Part of a small language model's weights.
Architecture: no biases in attention or MLP, untied embeddings.
Training: a variant of Adam for these matrices, 683M tokens, 10416 steps.
MLP neurons of a small language model. Each row is named by its layer, matrix (gate and up: input weights) and neuron, and shows model dimensions 80-175. Each number is 128 + 24 x the weight over its row's rms, rounded and kept within 0 to 255. A neuron's up and down rows have the sign that makes its largest values positive.
Before each neuron's rows, "fires after" lists the tokens most often just before its 100 highest values on Wikipedia text that the model never trained on; "fires on" lists the tokens most often at its 100 highest values on Wikipedia text that the model never trained on.

fires after: " "
fires on: "1", "2"
L5.gate1826 [100 104  89 114 104 143 134 132 143  92 141 139  81 134  90  87 135 140 134 113 163  95 139 128 139 141 183 121 144 111 123 118 146 117 131  78 164 129 167 124 110 142 161 138 171 135 126 180 154 201 125 136 157 119 162 119 162 141 143 101  82 152 135 132 106 173 108 111 100 172 148 135 144 142 108 117 120 118 147 164 179 135 116 116 167  95 148 174 125 156 158 132 173 136 133 123]
L5.up1826 [177 179 140 146 135 122 155 113 150 101 139 116 130  94 118 155 125 106 164 105 112 108 137 124 176  82 104 163 129 133 133  94  77 102 163 125 129 131 142 140 114 160 146  94  80 137 144 129 155 137 190 127 155 135 122 119 161 121 170 111 115  85 145 142  95 139 142 141 154 139 120 118 123 123 109 140 110 156  86 128 119 147 164 131 145 135 131 143  92 100 104 113 127  79 146 118]

fires after: " ", "0", "6", " R"
fires on: "1", "6"
L5.gate1427 [130 109 134 131 137 134  95 103 110 119 104 133 135  72 130 154 151 102 106 144 140  92 126 143 158 104  97 173 135 113 109 116 114 102 117 139 106  94 120 106 128 131 167 113 108 136 104 153 156 125 131 160 116 100 155 130 157 143 163  98 161 161 150 126 156 129 109 111 112 156  99 138 125  91 144 131 116 125 123 142 124 110 129 170 106 140 120 157 147 166 154  94 141 168 102 107]
L5.up1427 [120 106  92 108 144 100 126 100 161 117 108 108 152 156 130  94  95 155 164 128  83 105 150 109 132 148 167 135  81 158 133  92 136 139 139 158  57 125 140 140 106 156 148 107 100 135 136 139 181 140 140 121 154 138 122 153 134 121 172 100 136  72 158 124 110 125 108  96 119 114 119 142 113 136 129 113 130 132 119  62 121  64 150 105 150 134 177 169 126 174 153 176 145 126 124 158]

fires after: " |", "|---|---|", "\n"
fires on: "\n", " −"
L5.gate1614 [153 153 116 165 108 120 154 176 113 191 110 122 155 103 167  98 130 127 132 167  95 121 132 135 156 139 121  89 154 104 112 115 139 143 141 147  71 104  99 154  58 135 110 147 104 170 173 110 115 100 162 120  77 163 151 120  98  89 125 128  88 138  96 136 127 138 140 134 140 131 150 137 142 104 118 122 113 111 113 127 110 179 153 121 155 121 114 126  91 137 151 113 101 134 111 102]
L5.up1614 [123 127 135 128 118 179 146 139 151 116 136 174 194 148 158 136 163 148 156 121 121 132 168  85 150 140 132  87 102 125 152 137 143 144 132 127 134 116 122 153 109 114 161 120 157  90 146  74 148 147 110 112 132 161 128 136 142 117 111 159 140 141 169 127 140 105 104 174 142 134 111 155 140 170 157 107 108 121  95 150 127 119 160  84 158 162 127 152  90 111 129 100 134 141 130 121]

fires after: "4", "1", "5", "2", "3", "0"
fires on: "0", "9", "1", "6", "7", "2"
L5.gate1581 [130 135 112 171 121 112 116 141 144 130  72 148 141 127 112 159 138 147 117  69 114 119 101  97 164 145 100 160 142 145 133 166 148 123  60 130 136 148 133  70  90 139 143 110 145 121 148 161 105 111 142 113 109 110 140  69 114 138 120 131 181  92 169 121 158 163 120 140 168 109 124  93  82 136 149 156 138 136 102 122 128 140 104 165 131 139 160 127  83  90 145 156 108 104 113 103]
L5.up1581 [132 137  94 124 152 101 116 128 126 134 134  94 102  96 100 181 109 150 146 133 154 130 148 110  97 134 176 148 123 127 104 143  72 116 120 160 137 111 127 114 150 189 133  90 150 133 139  92  74 113 130 135 128 118  98 109 137 124 128 103 130 171 103 115 113 169 131 159  71 137 132 141 136 134  99 131 139  95 129  91 139  92 125 138 136 126 126 133 113 170 110 117 114  93 117  94]

fires after: " ", ":", " in"
fires on: "1", "2", "4", " ", "/"
L5.gate1101 [ 98 134 139 126 112 148 151 126 141 120 134 159 132  93  86 155 121 115 128  56 148 128 141 133 132 138 141 137 101 141 111 125  90 115 166  95 145 164 105 150 100 133 114 113  96 117 184 137 101 144 134 132 139 148  84 139 171 133 127 106 150  89 131 158 120 144 103 176 125 157 133 133 137 150 113  98 110 140 125 138 125 179 133 127 168 169 157 126  94  95 155 123 111 104  98 149]
L5.up1101 [161 136 126 103 129 115 102 158 149 128 107 126 143 142 146 155 133 130 105 159 156 118 132 204 126 126 123  98  90 195 125 127 117 108 142 141 147 139 117 141 164 188 147 115 108 118 159 125  99 120 146 153  95 122 140 118 144 148 162 129 108 106 133 119 187 179 102  75 116 117 161 147 170 103  89 130 133 139 113 159 112 145 112 122 121 123  79 111 127 136 112 113 149 108 117 112]

fires after: "1", " ", ",", "9", "0", "7"
fires on: "9", "2", " ", "1", ";", "8"
L5.gate345 [147 116 121 104 121 104 136  88 129 140 136 100 140 111 160 145 131 118 169 140 110 122 161 134 134 135 143 117 154 186  65 118 124 153 113 145 163 143 137 116 151 154 116  94 112 136 109 186 130 124 117 135 110 101 142 107 124 116 121 104 101  87 101 160  67  89  86 117 148 129 103 107 147 104 164 121 134 142 152 101 116 176 128 150 165 161 128 118 129 101 135 110 143 125 143 110]
L5.up345 [108  84  70 117  91  87 122 129 107 169 110 111 147 144 119 125 141 110 138  90  87 133 113 119 111 144 124 135 140 100 152 109  94  92 120 147 151 127 101 114 170 155 141 141 186 118 102 117 158 115 171 150 124 122 131 123 116 107 161 149 129 154 106 131  95 123 141 136 140 117 140 133 126  99 109 132 104 147 121 142  86 110 128 150  94 124 137 158  96 157 136  92  98 110 156  81]

fires after: "1", "0", "3", "-", "5", "6"
fires on: "9", ".", " ", "6", " |"
L5.gate2041 [105 137  94 101  93  91 117 137 126 153  80 133 139 166 129 152 120 184 108 183 127 122 151 126  92 125 122 156 159 136 120 152 111 136 153 133  94 138 103 122 136 129 166 105 143 127 108 131  95 101 113 148 120 134 158 128 112 150 116 143  99 154 141 126 119 124 169 125 122 115 123 145 107  60 138 121 134 104  74 163 113 102 127 125 117 126 136 106 103 142  90 116 101 123 136 145]
L5.up2041 [104 136 123 162 125 113 133 133 138 119 132 118 144 140 129 141 163 136 125 100 145 115 154 111 158 150 143 198  88 136 148 112 105 100 132 127 130 147 102 121 136 160 119 128 102 105  88 175 130 137 121 162 147 151 102 101 132  95 115 129 138 113 123 129  65 140 159 153 157 166 125 129 111 133 120 119 110 133 113 105 125 111 120 174 102 143 121 101 121 149 129 146 101 130 117 125]

fires after: " ", "2", " on", ","
fires on: "2", "1", " ", " his"
L5.gate2084 [159 139 156 146 129 128 101 155 181 110 111  87  83 145 128 169 144 118 136 167 120 136  84  68  94 120 155 106 120 152 157 154 128  75 134 124 148 119 121 109 151 110 120 160 106 105 138 124 107 140 110 159 142 172 136 140 156 186 111 160  79 128  93 131 141 193 119 136 159 122 109 132 180 101 149 139  90 112 118 133  98 103 170 157 153 103 124 119 103 185 142 170 101 120 104 110]
L5.up2084 [116  99 115 109 167 143 141 100 114 113 140 130 131 113 117  79 110 154 129 128 136 161 140 170 177 121 103 147  94 129 106  97 154 161  98 144  97 119 121 152 112  98 153 179 108 147 136 127 137 112 115 156 129 160 145 131 126  95 136 105 129 144  74 136 120 127  76 148 121 115  90 143 159 142 109 166 115 171 155 171 160  91  86  99 163  91 133 178 147 136 111  95 134 164 151 166]

fires after: "1", "2", "4", "6", "5", "7"
fires on: "–", "0", " =", ")", "\n"
L5.gate2181 [ 67 138 125 136  85 133 113 123 128 127 171 127  63 108  84 144  74  90 136 161 120 107 125 141 136 129 112 156 145 157 139 141 162 172 119 132 134 135 100 113 112 150 135 130 132 103  96 147  75 148 132 161 106 123 181 172 157 134 131 143 125 145 123 149 170  87 181 108 163 135 115 140 157 128 131 151 153 125  78  94 129 151 136 171 127 128 136 112 130 133 155  89 115 139 127 142]
L5.up2181 [ 98 108 162 168 143  95 134  99 164 115 154 113 105 157 104 123 120 138  97 140 162 138 121 113 133 112 114 155 161 132 131 110 138  86 116 152  99 181 130 146 122 101 116 138  80 105 128 113 170 130 130 170 104 138 108 131 117 170  55 105  99 118 116 114 124 152 100 139 127 113 124 120 139 127 106 113 105 145 120 124 106 131 120 132 188 154 135 143 151 157 116 164 146 118 135 111]

fires after: " ", " on", " On", "On"
fires on: " ", "2", "1", "3", "-"
L5.gate2194 [156 130 127 143 143 148  97 113 162 108 115 104  99 167 126 124 163 137 110 133 136 118  84 112 166 141 135 143 141 130 155 107 128 142 134 143 140 124 108  92 120  75 159  85 132  77 122 113 117 162 117 136 121 100 130 128 166 107 139 101 134 102 147 126  97  80 123 124  83  90 170  89 130 108 115 103 112 138 123 156  62 108  99 159 114 108 149 119 100 162 125 167  74  90 133 123]
L5.up2194 [125 110 156 156 159 146 128 144 144 154  87 165 129 118 140 179 109 125 159 103 126 158 166 115 110 180 128 165 100 115 119 130 129 145 128  98  98 133 177 120 135 195 179 160 124 150 124  97 144 166 104 116 179 142  78 115 147 156 118 107  78 108 121 134 130 113 122 142  79 177 107 133 142 123 125 141 107 128 104 122 146  78 136 152 146 116 145 143 153 133 148 125 134 137 124  98]

fires after: "3", "4", "2", "1", "5", "6"
fires on: ":", "–", "-", "===="
L5.gate2163 [115  85 105 104 107 104 144 116 179 116 110 114  90 176 130 113 150 136 108 141 123 130 135 141 151 143 121 121 111 118 132 152  98 101 123 118 159 171 137 166 139 144 114 129 100 115 123 139 137 128 104 128 116 167 161 121 139 162 104 113 119  94 123 106 147 127 122 153 134 126 162 123  91 111 124 115 135 145 187 123 110 184 133 138 117 127  99 123 133 126 132 105 105 120 161  80]
L5.up2163 [141 130 100 175 133 122 131 151 176 100 136 117 129 187  84  99 118 109 148 136 119 147 110 125 141 116 122 159 129 110 132 103 128 139 145 139 148 111 100 109 113 139 121 144 158 129 101 110 146 117 146 102 154 167 140 178  97 145 121 132 126 142 115 130 129 138 157 105 148 103 138 109 165  85 128 126 124 134 146 103 151 125 131 107 128 122 162 125 162 149 146 141 153 165  87  66]

fires after: "2", ",", "0", "4", "5", "6"
fires on: "8", "4", "7", "6", "1", "3"
L5.gate1972 [136 114 159  88 108 142 133 136 111 129 141 133 114 160 164 122 154 154 157 112 128 143 142  99 161  66 144 108 131 101 178 117 153 126 184 125 156 140 150 142 162 146 159 105 130  87 113 128 141 124 128 138 140 125 164 136 154 157 172 144 109 103 159  90 128 158  73 125 119 125 146 123 111  66 161 163 123 110  76 125  85 171 131  73 125 146 109 134 140 133 113  64 149 127 130 100]
L5.up1972 [181 111 179  88 120 111 104 103 118 136 120 139 131 128 111 141 161 127 132  88 140 118 132 119 152  92 119 162 122 108 123 160 172 108 119 150 137 107 136 140 138 105 168 133 143  87 148 122 126 163  85 134 143 124 125 122 116 159  79 110 132 122 175 126 110 168 128 138 170 116 171  75 127 168 105 131 131 121 125 112 162 113 119 134 108 108  98  59 157 123 149 104 128  89 122 115]

fires after: " ", " |", "|", " ."
fires on: "0", " Candidate", " Team", "3", " ", "."
L5.gate1189 [174 102 128 137 110 118 132 139 115 165 130 130 136 132 127 134 124 117 136 141 161 143 119 142 123 158 171 126 144 158 148 149  89 142 133  85 190 118 144 167 161 156 204 115 119 110 150  96 185 152 137 127 142 161 126 122 121 112 153  99 128 123 130 155  85 154 111 138 132  89 120 126  97 122 201 142  91 131 101  86 123 107 112 154 140 102 128 134 113 123 158 112 119 170 153 125]
L5.up1189 [120 152 140 137 144 140 139 144 159 113 133 134 138 125 174  84 157 130 133 158 170 129 138 110 110 158 139 144 157 164 153  92 142 118 100 165 153  88 146 143 166 154 140  76 162 125 166 105 150 119 131 137 115 142 101  97 126 114 103 143 116 157 165 123  79 163 132 132 169 157  94 139  81 113 140 141 120 138  94 141 151  97  91 128 125 145 178 154 145 106 138  96 160 112 144 135]

fires after: " |", " in", " ", "′"
fires on: " the", " −", "5", " .", " +", " —"
L5.gate2133 [104 149 102 113 126 170 119 133 143 113 144 101 130 138 100 113  91 172 126 113 135 150 118 103 130 127 105 141 144 137 116 131 132 142 148 133  92 137 124 105 110  93 112 136 193  88 175 130 189  87 136 148 102  95 128 123 124 126 156 139 137 153  72  96 101  98 177 158 154 135 129 157 157 121  81 171 115 164 170 131  78 112 128 126 133 128 107 146  69 140 114 132 114 155 106 129]
L5.up2133 [175 139 110 141 169 131 118 156 142 109 148 123 136 160  81 124 115 166 124 109 147 125 112 122 124 136 116 104 149 113 128 117 125 119 144  76 120 159  83 137 131  70 132 163 128 121 147 141 197 106 137 127 108 151 142 172 138 182 121 170  87 155  88 123 131  97 120 142 130 121 166 144 103 152 112 118 134 145 141 153 145 122 104 165 101  91 143 162 113 112 136 100 132 123 139 119]

fires after: "9", "As", "-"
fires on: "2", " of", "8", "3", "0", "4"
L5.gate1965 [131 110  94  85 136 121 149 130 110 155 113 163 142 156 129 106 169  98  87 126 109 119 126 145 129 122 155 110 126 127 157 159 162 124 120 138 102 111 123  91  98 112 125 181 135  82 144 108 113 161 130 131 118 135 150  95 115 116 158  81 119 107 137 119  94 110  77 130 123  94 152 133 136  87 129  71 122 119 177 141 133 100 113 112 143  98 132 172 146 129 135 152 111  93  94  58]
L5.up1965 [120 149  89 145 171 146 132 129 125  91 132 142 135 112 148 157 129  97 121  92  81 167 121 110 116  85 100  93 131 187 134 110 149 134 148 142 131 154 159 102 171 124 146 116 128 124 165 153 118 137 111 166 142 151 138 110  99 107  95 164 141 155 151 142  94 127 129 105  97  91  90 146 115 114 102 140 114 131 147 142 137  86 107 135 122 120 114 140 150  83 115 113 105 143 149 155]

fires after: " ", " |", " and"
fires on: " |", " in", " ", " of"
L5.gate95 [122  93  98 147 118 131 173 142 140  62 104 128 120 166 130 149 139 138 130 160  93 148 146 145 172  92 110 114 135 138 118 106 122 136 122 119 118 136 150 137 119 110 121 173 155 143 114 113 134  90 118 137 143 146 129 150 148 135 111 136 130 123 159 126  79 127 127 117 136 112 152 108 117  93 169  97 146  93 139  80 109  77  91 144 136  87 140 166 142 137 160 110 113  99 125  89]
L5.up95 [185 144 133 143 150 114 113  99 133 130 161 117 117 106 150 100 144 189 132 129 100 179 102 142 153 118 140 133 136 122 151 109 136 158  95 122 143 143 171 113 115 117  96  93 133 102 150 130 134 120 134 119 124  78 142 130  93  87 151  88 132 134 106 114 112 136 153  69 132 124 126 145 157 162 139 102  94 114 129 151 132 176 122 114  88 106 150 130 122 119  65 127 110 121 149 156]

fires after: "2", "0", "9"
fires on: "0", "2", "1", "9"
L5.gate401 [104 111 131 132 129 131 169 116 184 124 125  73 102 128 121 154 135  63 120 124  97 140 147 134 116 112 108 123 116 137 155 144 113 165 131 113 156 140 151  94 136 154 121 140  68 107 102 143 103 110 136 171 176 118  91 156 134 143 131 124 123 154 154 139 126 189 141 151 131 164 101 109 158 137 189 113 106 138 148 122 133 178 104 142 116  99 123 139 149 108 130 140  64 142  81 165]
L5.up401 [142 122 127  95 111  93 137 139 134 153  96 127 137 129 166 123 130 126 125  97 138 107 170 122 131 156 113 132 116 171 100 119 126 174 116 156 117 108  99  95 110 128  97  97 133 145 103 137 153 127 166 111 112 134 152  99 127  98 115 158 153 166 167  73 106  76 114 112 121  97 101  79 178 132 113  99 142 129 125 120 168 175 133 168 111 124 123 110 156  78 115 125 123 138 115  98]

fires after: " "
fires on: "1", "2"
L5.gate1257 [132 169 147 125 131 144 120 142 122 108 122 108 135 146 105 140 183 150 150 127  98 125 137  64 143 116 130 135 134 171 142 130 132 112 138 119 142 135 106 135 117 177 136 125 102 155 122 140 159 141 136 141 128 145 151 151 177 162 139 120 120 106  80 149  68 160 139 122 129 131 133 150 125 114 186  91 133 192 142  95 102 148 114 129 142 110 147 189  91 147 125 140 123 118 128 117]
L5.up1257 [143 169 139  88 157  79 132  69  95 135 139 121 163 136 109 131  92  87 119 134 138 131 133 136 102 115 116 128 132 100 118 116 104 102 149 122 123 185 121 134 137  99 127 133  98 143 168 154 127 140 162 128 115 120 157 138 135 107 126 165 165  99 158 146 133 130 108 119 137 136 128 129  82 173 117 129 101 120 152 147 151  94 111 144 109 144 116 102 179 146 121 124 163 155  67 123]

fires after: " ", " on", " the", "On", " On", " in"
fires on: " ", "2", "1", "3"
L5.gate2014 [172 156 135  92  97  72 157 126 153 108  71 184 102 131 144 135 150 145 103 116 158  82 135 112 129 111 102  97 126 133 162 143 164 120 152 103 117 125 142 171 124 119  76 136 129 124 132  84 106 137 133 142 150 126 144 160 126  83 133  77 110 111 101 196 144 148 139 118 147 134 137 114  96 123 133 120 111 157 101  77 153 152 124 122  95  76 106 145  99 144 141 125 100 105 105 130]
L5.up2014 [142 174 101 131 130 129 180 118 133  82 104 136 115 158 118 164 131 145 141 147 113 167 159 126 153 172  97 110 153 125 116 136 123 116  86 133 112  87 149 132 115 156 139 121  95 130  82 143 138 167 104 155 178  98 137 166 134 177 133 145 103 166  87 138 101 151  92 106 159 134 102  95 162 113 128 116 118 149 135 116 118 169 114 126 135 122 116 148 110 107 140 117 165 131 118 134]

fires after: " ", " |", ";"
fires on: " ", "2", "3"
L5.gate993 [110 151 146 171 112 120 104 127 147 109 114  94  89 120 118 123 141 113 112  98 148 132 136 126 166 137  94 138 129 141 171 117 126  86 152  73 112 160 141 143 140 121 120 163 131 142 112 124 124  87  98 171 191 147 136  84 112 121 131 166 109 129 130 115 116 140 149 131  96 119 138 123 157 150 131 158  74 128  95 151 126 117 130 128  88 131 131 124 128 167 113 121  67  91  79 169]
L5.up993 [112 150 135 105  92 119 152 115 139 115 135 119 120 112 118 119 110 169  93 164 135 111 146 110 138 112 130  77 122  99 116 126 126 109 133 130 127 153 153 126  75 176 119 105 148 129 104 132 142 125 115 167 122 163 106 152 130 115 126 176 116 150 159 142 126 127 160 102 166 104  95 126 121 120 145 133 181 151 125 104 106 142  85  90 136 140 137  97 170 120 139  88  56 128 122  96]

fires after: "3", "2", "\n", "4", "5", "-"
fires on: ":", ",", "|---|---|", "|---|---|---|", " Distributed"
L5.gate151 [147 115 132 117 117 117 145 132  93 143 158 130 138  78 129  96 159 129 158 114 107 107 110 143 101  97 137 116 155 171 132 107 119 147 122 106 137 129 132 131 101 140 179 127 124 111  86 144 151 169 100 141  95  63 142 127 140 135 105 133 126 104 130 148 111 143 101 171 131 125 177 125 116  92  57 137 142 171  82 144  94 120 164 136 121 167 136 160 135 142 117 133 117 113 139 118]
L5.up151 [151  88 108 116 103 149 112 129 120 117 120 141  81 125 159 175 151 170 146 159 156  99 159  94 161 131 119 119 104 130 153 172 114  99 117 130 136 117 154 105 138 131 135 145 128 191  96 127 115 111 134 148 135 156 118 144  99 135 128 139 189 160 110 129 175  87 174 131  78 152 157 154 134 139 142 167 142 127 134 151 128 140 139 163 107 129 180 144  95 180 144  87 114 103 113 141]

fires after: "0", "9", "\n", "2"
fires on: "1", "0", "2", "-", "8", "7"
L5.gate941 [150 138 136  90 113 117 130  96 118 130 125 115 135 128 140 160 141 142 100 128 111 148 147 175 119 172 135 118 106 109 139  87 148 135 141 136 145 118 176  93 159 128 157 124 177 145 114  92 117 181 130 176 113 141 139 160 115  82 111 115 138 111 133 126 122 124 128 137 136  57 133 132 117 122 191 101 128 140 138 147 122  99 117 135 128 119  92 149 140 103 127 106 136 102 121 173]
L5.up941 [161 134 115 125 140 120  99 149 140 173 140 123 116 163 123 120 170 130 100 102  77 100 178 153 156 132 134 138 105 162 115 150 141 165 156  93 137 118 145 105 142 156 112 123 144 177 107 189 171 129 135 112 164 133 111 139 139 124 134  87 171 134 103 175 104 133 146  93 131 125 119 104 121  95 105 153 108 158 112 109 150 130 135 124  98 153  61 110 116 116 124 137 135 152 135 122]

fires after: " ", "–", " (", " ±%"
fires on: " |", "2", "7", "4", "9", "8"
L5.gate639 [112 109 144 132  89 109 128 142 124 133 142 101 130  95 127 135 155 129 134 110  92 132 144 155  98 135 129 119 136 149 101  80  84 139 136 141 147 120 100 126 126 129  70 106 109 109  99 106  97 151 139 163 128 104 121  96 102 195 118 123 102 126 128  98  76 107 153 137  91 116  88 150 137  86 112  77 142  92 171 120 107 124 150 112 124 157 107 135 124 152 128 131  92 135 165 115]
L5.up639 [141 106 131 108 129 157 125 116 155 106 159 113 138  84 102 180 170 155 165 116 154 135 131  92 121  97 155 131 161 170 154 125  93 129 137  97 149 117 144  89 146  78 134 127 116 112 138 144 158  90 172 132  98 125 127 168  85 138 134 136 107 114 115 108  87 103 118  90 154 137 136 118 118 115 128 115 113 136 119 145 110 100  95 145 130 168 159 136 154 117 163 119 147 104 127 139]

fires after: " ", " ("
fires on: "1", "2", "0", "3", "+"
L5.gate951 [ 87 114 124 125  84 141 174  99 179 121  98  99 158 123 131 107 105 106 152 111 131 114 150 124 154 145 139 167 157 169 136 145 137 162  76 137 129 104 129 144  98 129 113 121 134 121 153 119 124 108 126 143 150 104  98 144 136 177 102 114 145  86 131 142 131 162  87 106 124 121 157 150 152 129 122 106 126 155 134 146 141  89 101 126 161  93  82 157 164 145 127 135 142 117 114 138]
L5.up951 [148 133 124 153 126 143 130 150 107 117 105 130 146 133 173 130 117 137 156 126 156 184 131  89  85 124  84 112  79 111 142 113 143 141 151 160 166 145 140 106 123 155 116  99 136 139 126 103 116  98 119 111 153  94 140 111  91 144 138 106 154 118 111  87 162 151 140 122 122 101 145 159 162 168 126 143 115  88 150 122 161 109 135 169 170 108 146 109 134 159 151 152 156 144  90 154]

fires after: "1", "0", "2", "6", "5", "\n"
fires on: "0", "-", "4", "6", "==", "2"
L5.gate2177 [128 138 147 117 122 154 166 146 189 158 110 163 143  69 131  99 100 114  92 112 167 121  92 136 115 150 161 126 113 158 110 112 137 160 126 179 138  97 128 113 107 134 102  89 130 153 117 105 145  84 121 127  86 145 152 121 136  94 106 111 105 110 153 139 132 100 141 137 159 145 153 149 147 162 150 121 120 139 110 150 138 121  87 132 135  82 118 132 127 107 123 155  99 139  96 137]
L5.up2177 [131  97  97 135  90  78 119 157 121 119 137 142 102 124 147 145 165 138 128 142 125 112 140 145 127  94 139 110 161 104 144 131 115 111 120 107 150 106 125  98 150 162 174  94 153 143 157 124 132 139 138 160 140 123 164 157 110  76 151 120 115 146 110 111  71 118 126 116  84 105 148 127 101 111 125 140 135 145  99 110 101  88 127 143 115 128 133 119  56 160 153  98  79 114 116 113]

fires after: "0", ".", "5", "3", "8", "9"
fires on: "0", "4", "S", "7", "6", "2"
L5.gate1859 [107 130 159  97 155  94 111 109 164 160  95 155 144 126 168 110 123 116  82 103 108  95 151 103 136 118  99 158  83 153  93 128 178  95 129 114 136 144 138 112 134 161 107 158 114 115 112 161 130  90 100 149 154 114 148 132 122 135 102 126 137 128 130 108 131 122 147 123 164 163 117 184 146 101 106  87 131 129  87 140 123  71 161 149 100 149  55 171 104 128 116 133  79 140  83 112]
L5.up1859 [171 121 125 126 111 104  96 112 152 111 144 135 152 105 106 143 123 133 147 154 124 133 143 122 145 130  99 117 116 143 142 118 115 102 126 151 119 182  86 143 126 118 126 141 150 131  89  87 139 151 154 101 146 122 130 157 143 137 136  76 129  96 107 124 147 144 136 135  40 116 163 124 147  66 150 131 151 143  76 112 115 140 127 109 137 119 126 100 155 147 119 128  46 128 145 142]

fires after: " the", " "
fires on: " ", "2", " m", "1"
L5.gate2274 [156 156 114 153  86 128 155 131 128 100 165 112 132 168 110 150  93 131 114 138 148 158 164 113 147 127 112 109 143 176  95 143 128 114 116 125 159 151 102 116 108  83 110 172  73 137 112 150 147 142  85 136 122 164 170 106 138 120 154 135  85 139 112 144 164 152 119 128  99 120 128 107 112 123 132 162  74 154 134 112 145 118  71 147 138  91 155 123 113  99 105 134 136 144  85 134]
L5.up2274 [137 121 117 144 137 101 135 141 117 132 110 124 185 157 154 126 158 109 103 140 135 122 121 156 144 117 141 166 100 127 146  83  81 147 145 113 114 153 130 132 123 117 155 121  88 122 142 143 125 148 145 177 133  95 166 138 132 128 154 124  85 126 125 172 101 134 166 126 128 152 127 103  97 157 121 138 126  80 159 111 138 151 109 114 100 127 116 117 141 119 112  88  95 113 146 138]

fires after: " ", ","
fires on: "2", " not", "4", " two", " three"
L5.gate420 [105 122 112 143 170 125 101  88 126 111  92 106 149 145  66 121 123 129 120 147 140 140 101 107 141 112 135 135 142 129 130 153 116 152 134 132 120 130 122  90 120 149 141 131 118 129 104 157 128 107 138 130 105  91 117 108 145 117 136 116 125  87 119 198 115 130 115 139 113  90 165 160 110 169 128 132 133 101  89 122 123 127 142 110 131  93  81 167 131 131 105 142 139 141  95 113]
L5.up420 [140 112 115 109 113 106 128 119 104 138 115 114 144  94 130 144 173 163 127  73 108 134  91 125 143 146 118 112 139 155 147 121 162 155 115 162 113 128 141 146 139 149 157 141 116 103 127 134 132 119 148 142 134 134 105 124 146 126 129  92 118  77 107 160 152  99 145 183 106 123 132 146 134  94  93 138 124  96 112 130 129 130 109 116 140 132  91  94 122 136  92 152 130 110 119  98]

fires after: " |", " ", " (", "ore", "4", "é"
fires on: " ", " |", "0", "g", "iv"
L5.gate384 [140 178 106 157 106 122 128 174 137 151 137 145 151 128 116 144 138 106 158 144 162 183 111 128 147 122 130 143 158 112 145 119 150 127 170 134 154 162 133 124 117 102 141  92 153 128 145  91 110 111 152 148  71 131 143  74 139 145  95 164 111 104 120 119 125 138 135 113 161 140 130 159 141 156 159 136 158 161 112  84 138  99 100 118 127 131 144 163 124 150 149 129 142 131  83 107]
L5.up384 [100 129 126 126 155 175 123 155 135 130 125 151 112 115 128 153 151 111 105 168 108 129 139 139 141 108 151 159 121 132 135 169 115 111 109  96 130  95 146  93 100 136 105 170 134 118 116 130 117 145 130 103  99 119  84 114 141 109 136 127 184 152 123 118 176 194 132 128 111 153 117 115 108 156  83 103  88 104  81  84 113  96 160 177 128 149 111  78 148 107 144 144 125  93 130 166]